Weights of a small transformer language model.
Architecture: RMSNorm before and after each block, capped logits.
Training: a variant of Adam for these matrices, 583M tokens.
MLP neurons of a small language model. Each row is named by its layer, matrix (gate and up: input weights) and neuron, and shows model dimensions 32-127. Each number is 128 + 24 x the weight over its row's rms, rounded and kept within 0 to 255. Numbers have three digits each. A neuron's up and down rows have the sign that makes its largest values positive.
Before each neuron's rows, "fires on" lists the tokens most often at its 100 highest values on Wikipedia text that the model never trained on.

fires on: " (", " |", " which"
L4.gate508:101156173132145111143142119096132111171103151167146130116086133135141110128103135092130151130148151139175184106124092125121112150142178111134131143137123104114102098138146136167131143142117127108103073118121138138118100122128143075130109134064183140103114112102156096126134091108115123125
L4.up508:126118130176102112167108134147136165138107148098110119146150094128116133131138114159135135126150101165106124132118130098157117146081142136116135159116121106128117131139164157105136134143151153119084145118162166142100103161119139138128131133113142135083116136135139119161103157139131144127

fires on: " (", ")\n", "\n", ";\n", "For"
L5.gate259:159127135106131094121118146122110128154164156147125152112150105133173112120127106135136099106122175148137159102143125116108050174092157075160142151122168104157113098140124117139136133098158150108147104090153113144120104160122179116070106136086141138161163142113144123118120127087135150082
L5.up259:152173117135081159111125096122088123079150139152130146143116131146159145130151098125114128089111081105077166104152098125124133136097104118115116134134136125093127125164189127129135143136147104114117111129138150137114128158141102106109078087111149095111122149138146100123087090178163081125

fires on: ".", "C"
L4.gate542:105146147112153164123140154136121130154116154128142154095108131056140158128140126124129149148173130134075162124139104115082124113118124127096113115155154152105103148118151138135102108154121130138148071144113132128122096116161162126106104107099156133099128130088172117099121137138130095089
L4.up542:109132119136162138098134123128152159161146131107102154132109120121096131124110160170131083159153125078083130173125075117131131142110107137107108069126144130094143166149108119121079115138155126114157118101131116144162143055147155135127122161118085123178138100122109138142129120165101136165

fires on: "ing", " it", "s", " in", "e", "es"
L5.gate480:136151107106123142145099159119163126144086115129164133153133101125099094138107119173092130131165137124117127137126151143146140101115172140155106141158124133132143122162102130171141104160167131112091119107080148129147110141150083172128163145166132120111130124141146166177114137111134153113
L5.up480:128149132143095124157087135175107192097140113121149147145174154151132144107138175145101119138148161174140108136083106110132122166156092127117137163108093101159136114141148125133146160139153109152082136185136130121120127142137133139143126132100134118142149109147112132140127125119172115130

fires on: "\n\n", ")\n\n", ";\n\n", "==", " "
L4.gate277:138120104179123100143137118087158158179118133136127143129070119082205124134128117096143121119105147106090152090083142113165121120099119096097148114141145129140129107143114169123138140154130133120121125129144131127093163122115146133142163118140178114100116102132103098082102106141119124120
L4.up277:090103121105141103147161117092093138179144112098101104133111126117157123146085095141118125116101112147130141112138138148088133098129136128117104143136165126173150093076146117141105096112129124167129114136134130179119140189177100113095102172113126099125092128118128128127102092083145136138

fires on: ",", " and"
L4.gate407:156116149062143176147118135145108142149129180108143110122108131120148134123138138186141105162131124113091158150162114099118111115156129118108112091137141118131128129133131139124110140132182130143126127132103177117131150161127141137130130075141144124077103092165098089136103164085158115135
L4.up407:115146120121158152145105096132136139128137131142114083151128132123110091117131136189102132128148113158082138170185117155101089130141126120179095092155174125165158086160094122150113135110169119062172105112130148117141076099152091116170094100158122151123144106150111105148132148119052124094

fires on: " of", " de", ",", " by"
L5.gate232:113090156124117164143119131132137159093118122173148171110122117100150118087106116136132103115117085173145137144102141071125142103106104110090143137145133132117121141126150146101103126139163118112128114199099169153138154139170187185123108101110111123128162155130126092114100122102172113098
L5.up232:096121138074118122154112113117164138071130111129111091123108177174131142136155150129124103114141094104159124163129149126130148141144094106107154136148119147132132120143140117123114127153164169115105113148090133123131132087090132125162162094145133121103141120119113150104168115103127137102

fires on: " (", "-", "′", " ", "CE"
L4.gate122:139131136150133104152130157101087159131104138138149148097152160134162138179162133157152138169150140142129141130130154087129073120099157088114129140150162104084131108113112140121108147140145110189132085116165115114155157085110161056102080146113134107110140119153149091111121125115102084102
L4.up122:124178113149123123188101135102144133135114138128117139149110121121131121177126148145144090130125143134163130151131105118141111135148129136090155084088147085139137126133115114109125141092110086154157127143094140112122140135165161138105104136049145145112109119141149148131099159140131122121

fires on: ".", "b"
L5.gate566:105134132088132111154144143068086142095115162128135120099132159091140151114111123129095135175167106160093131151137064115123115118098130111123183110149134103129103105140163156132112173147117112142145110163140134118138196129155159140121117093108118129138117103097131089142118144133143112131
L5.up566:110128100109125154106175165100127146130168132109115105124131109112127148144125119138095120153133098105100127154119114104125117057113137156154139105167106126137168123111164143130108121110151122146178117162120143128106163117166163106099072128126133115154147123091121089136074137127124121130

fires on: ".", "dro", "ell", "ro"
L4.gate477:138116137084141113112172134120126145113125140108119113096128116110186109148106152134116131137138146115100161117162104121151126125091112098141091177134124170096113105067121158142141141194158113149141111146161150115118147143089159126141137103122138134127106137131138102091165117107131118122
L4.up477:106117114113140120103155150101124106093159123143129133126143135148106115142142106162080119126154150093128142132148079102129133123130152122124200137076110122124133150093092127151097159155129105124146091169122128150140133121118120095156128165091124094148088073172135145089119118106120154131

fires on: " On", "On", ")\n\n", " born", "\n\n", "orn"
L4.gate364:136073126118166119130176103117097138165115143155170107155095137116119135111115123106134120155115098161106131165099088127145124126138174150126128104140170097141120098117102156075115109135120158159108102163141140113138140102126146080149123125101140131111102122121149106121095108116126081105
L4.up364:052104147119154139120156090147103109131124107164119127111091159125121156117116152147156137140139142086118137102121087163100138107140113132134106078159124159160145099146129129117120067123124101121146106127130114151159098128135086164092126124124112098074134106111120171135137151123105165144

fires on: ",", "),", " artist", " and", "or", " art"
L4.gate121:114132141142155142128148102105137124116144124139149131117116151123128105129143097161111139150104161119165106147139124144115105123161121109108115100142165141137151124146106144173115127082102089106153118071082135162112130088139113112151164095123116107089107131116131153125092186138171143155
L4.up121:101159117154170118128125086105127141159135103095135118104099103131077103156143136148134160111084078100153100128122114117163087162168135104168096113157167129152128104169132098103136079085129114098139124103168095123132126109131095134131158134130127107117135114125080142139114105152139118155